{
  "hidden_size": 192,
  "num_attention_heads": 12,
  "num_key_value_heads": 12,
  "hidden_act": "tanh_gelu",
  "bias": "all",
  "init_std_up": 0.0361,
  "learning_rate": 0.0025,
  "weight_decay": 0.099,
  "lr_head": 0.00989,
  "schedule": "wsd",
  "decay_shape": "linear",
  "final_lr_fraction": 0.1,
  "max_seq_len": 1024,
  "max_steps": 4547,
  "dataset": "wikipedia_en"
}
MLP neurons of a small language model. Each row is named by its layer, matrix (up: input weights) and neuron, and shows model dimensions 16-143. Each number is 128 + 24 x the weight over its row's rms, rounded and kept within 0 to 255.
After each neuron's rows, "fires in" lists the words (lower case) most often at its 100 highest values on Wikipedia text that the model never trained on.

L8.up304 [100 147 179 129 153 142 151  86 126 129 149 129 119 124 147 124 173 104 124 155 156 128 136 119 133 119 134 104 166 115 146 138  73  97 133 143 143 127 119 118 159 143  29 173 122 118 157  99 194 133 100 177  94 155 110 133 116  89  93  97 141 116 112  95 115 136  80 147 121 148 139 149 142 127 133  90 140 107 168 131 124 142 145 115 105 100 128 143 135 134 107  93 132 130 136 119  93 135 103 123 129 172  95 111 114 119 110 130 207 139 118 139 105 111 101 164 142 173  93 131 101 145 129 147 109 129 113  92]
fires in: "s", "brazil", "international", "suzuki"

L14.up391 [107 158 119 165 147 132 147 136 103 153 164 140  89 175 138 105 106 122 122 158 141 149 165 111  82 131 114 122  96 114 116 154 107  85 132 130  85 147 122 126 166 118 126 172 135 121  63 124 183 115 146 124 128 111 152 131 100 131 103 129 174 130  99 113  89 121 170 137 116 143 141 130 155 137 133 106 128 108 110 148 128  75 142 121 132 105 123 171 132 118 123 154 102 143 118 135 107 128 142 135 129 105 160 151  96 107 119 137 160 118 101 146 141 101 128 122  87 125 130 146 118 105 102  96 114 134 112 139]
fires in: "for", "not", "during", "fort", "followed"

L9.up291 [129 160 189  98 110  91 112 155 168 183 152 136 113 169 137 167 162 150 138 159 149 145 165 141 171 133 101 113  92  93 138 147 114 126  87 174 106 122 145  79 136 138 114 121 133 141 142 128  93 116  98 175 142  54 122 123 165 113 125 110 132 118 113 119 121 141 140 162 123 165  91 117 185 127 143 160 150 128 123 156 141  99 135 105 133 145 152 159 170 134 125 131 141 137 120 117 125 102 100 105 182 144 137 150 124 102 145  81  98 147 100 153  81 133 116  95 130 102 130 143 113 151 131 129 115 125 124  98]
fires in: "to", "from", "help", "represented", "left"

L7.up687 [142 160 168 154 126  94 136 143 118 172 129 140 109 123 107 158  98 132 104 147 113 107 109 102 142 119 112 118 114 153 127 133  68 152 105  92  96 111 119 126 146 138 133 112 117 140 139 165 143  70 104 126 136  95 113 170 130 131 121 116 163 109 104 110 114 111 132 136 167 120 157 148 135 134 134 166 116 146 148 108 151 125 132 121 119 189 122 122 123 150 135 118 104 155 178 111 121 120 131 123 184  93 144 109  89 103 139 153 155 101  86  85  97 147 110 110 110 130 156 132 112  81  84 148 145 138 160 139]
fires in: "on", "along", "at", "chinese", "children"

L7.up677 [155 170 123 121 134 121 170 142 116 146 122 135 127 141  92 156 116  82 136 147  82 134  99 140  88 126 144 138 136 160 153 128 160 109 154 127 107 140 110 150 163 162  83 133 142 124 145  95 143 147  96  97 110 134 113 141 113 161  94 129 116 128  97 146  70 133  51 152 136 135 136 150 117 131 114 129 101 149 163 138 156 139 152  79 130 127 149 157 136 143  91 137 146 104 144 134 119 116 117 137 108 151  89 164 130 107 143 126 154 144 139 151 123 116 115 154 164 168 131 124 118 179 131 115 107  92 157  68]
fires in: "s"

L14.up506 [143 131 135 159 108 109  89 126  79 110 132  85 136 179 113 113 132 105 112 113 135 174 131 121 101  98 174 156 126 124 151 146 168 112 117 139  97 105 137  98 125 152 124 113  75 145 135 122 127 110 142 130 131 105 112 149 169 123 146  90 102 126 143 108  98  94 131 110 124 141 123 124 140 126 162 126 159 154 128 106 124 125 145 117 112 137 127 136 115 145  69 137 145  86 170 129 150 110 121 169 137  86 143 103  81 156 155 135 121 135 143 146 136 118 188 119 114 111 150 113 105 154 132  96 144 143 127 109]
fires in: "in", "composed"

L8.up422 [122 136 171 124 116 133 142 134 132 110 150 117  94 160 154 160 138 133 120 128 142 118 111 108 137 113 111 126 109 143 159 128 148 161  88 110 125 144 161 121  98 106 150 168  84 103 125 100 137 129 135 144 116 124 156 116 108 100  58  87 150  67 103 126 136 128 172 100 133 141 147  95 130 123 148 146 113 116 129 127 147 103 141 141  98  99 130 173 154 144 121 131 115 116 195 124 103 126 108  98 142  98 123 114 104 154  98 108 131  90 101 156 145 143  61 177 135 111 100 148 143 125 128 165 128 121 152 152]
fires in: "not", "using", "husband", "usually", "focused"

L5.up243 [133 149 145 142 136 119 108  93 139 162 146 129 106 155 172 121 118 156 147 144 110 148 165 142  97 128 123 137 137 117 170  94 141 151 115 172 114 153 171 128 108 130 111 116 147 118 137 150 112 136 121 139 158 137 157 141  62  97 120 120 157 136 134 153 114 171 116 145 139 147 127 115 162 167 149 137 103  88 109 151 121 115 120 129 129 118 134 148 138 116 114 124  91 127  80 124 135 123 128 133 113 105 170 136 145 115  76 148 143 112 134 151  93 150 126 105  51 102 125 149 118 143 130 129 128 114  97 123]
fires in: "him", "not", "known", "later", "that"

L14.up243 [149 111 200 135 166 151 120 143 150 160 160 147 100 170  88 119 134 112 132 154 131 177 171 131 120 137 138 120 140 134 132 124 159 145 133 138 126 146 136 140 137 149 124 130  75 123 142 149 104 101 146 115 127 103 137 101 137 153 162  73 139  93 109 191 118 101 108 127 119 152  98  71 166  99 156 112 129 103 133 146 127 138 115  84 126 161 153 145  99  90 142 128 120  96 117 133 108 104 103  92 120 141 126 159 137 119 105 132 132 132 119  71 117 104 120 142 194 147 136 155 110 127 161 127 129 133 108 150]
fires in: "university", "served", "may", "also", "mayor", "trip"

L14.up532 [132 129 129 165 105 136 115 118 140 122 174 110 124 126 168 127 127 125 110 149 149 120 123 141  78  99 145 144 101 107 143 127 120 128 109 156 112 129 148 123 125 105  65 156 128 134 156 144 160 141 119  68 127  92 167 135 167 126 124  93 133 151 108 135 126 142  96 106 109 126 133 138 179 144  94 118 122 175  95 126 125 146 110  96  98 104 152 150 129 153 129 107 107 136 172 122  99 125 150 152 110 113 143 162  86 174 148  97 116 174 164 131 110  80 113 130 123 117 126 123 176 135 166 127 126  80  61 132]
fires in: "for"

L13.up516 [123  95 143 188 112 139 106 114 116 115 173  91 123 204 119 184 125 136 125 182 153 134 129 134 150 122 107 118 116 140 128 145 145 141 134 171 104 122 133 116 155  86 131  98  82 119 122  89 133 125 133 159 108 123 115 124 160 179 128 134 111 109 114 150 106 106 107 111  87 117 142 132 120 122 110 162  83 170 165 125 113 113 125 119 123 137 113 134 139 112 140 142 130  99 122  95 135 127 159 101 175 115 152 149 109 115 161 116 186 102  93 125 129 124 129 113  99 133 128 120 104 129 100 151 124 146 114 156]
fires in: "of", "administration", "tennis", "off"

L4.up194 [128  86 150 141 113  98 141 113 138 157 128  95  97 120 136  90 144 102 116 112 125 135 144 153 117 145 115  64 208  86 143 124 117 140  99 153 137 147 104  74 120 131  79 144 132 123 149 120 143 130 125 162 109 113 120 138  84 132 155 133 104 165 110 103 123 101 136 115 215 145 136 168 137 107 116 130 184 105 121 134 165 140 165 121 126 148 122 102 155 152 120 122 124 111 142 136 115 127 147 130 111 112 128 119 140  60 141 157 124  93 141 160 114 116 116  76 145 157  93 143 184 151  92 176 117 145  94 130]
fires in: "other", "species", "character", "part", "world"

L4.up596 [150 105 115 136 155  95 110  84 182 119 141 120 155  91 126 173 160 104 109 160 111 126 152 101 106 133 162 130 117 152 107 150 138  87 130 119 122 124 157 111 126 107 130 138 142 130 108  90  94 110 117 130  93 147 130 187 128  62 166 122 119 104 141  89  98 155 117 140 183 174 144 134 151 170 130 124 152 148 120 115 109 113 111 128 131 154 150 134 149 143 116 112 134 130 151  87 104 149 103 125 130 140 104 102 118 126 159 115 125 117  67 134 122  93 143 133 122 113 104  83 102 175  72 127 101 131 108 106]
fires in: "of", "that", "jive", "russian", "for"

L14.up7 [148 127 146 134 152 107 127 155 143 119 139 123  92 106 128 121 154 166 127 155 154 155 147 128 137 104 144 147 119 122 122 152 120 134 134  96  99 117 110 102 161 109 104 117 152 122 104 122  99 136 135 119 118 118 194 103 131 150 147  94 131 121 116 154  96 170 149 111 177 103 142  90 178 114 139 127 148 139 111 141 107 185 112  96 139 136 117 145 129  88 115 162 115 166 126  89 143 164 123  94 114 105 153 139 149 139 129 111 135  97 178 102 122 152  91 143 131 114 170 125  89 151 132 129 108 148 106 153]
fires in: "that"

L8.up651 [120 159 115 122 150 123 143  81 117 166 142 108  80 173 150 122 129 109 126 176 129 116 109 100 172 111 129 131 129 126 127 106  92 110 122  95 141 143 146 126 127 165 121 149 149 115  81 121 138  67 158 157 136 104 142 105 101 141 116 123 134 138 100 179  95 138 122 146 148 165 152 140 110 119 168 135  92 110 131 122 141 113 155 152  87 160 141 166 177 133 157  92 141 147 136 125 104  98 119 106 135 127 121 114 120 158 163 160 111 119 136 119 110 120 157  88 139 103 142 124 137 145  80 161  93  94 115 134]
fires in: "for", "to", "during"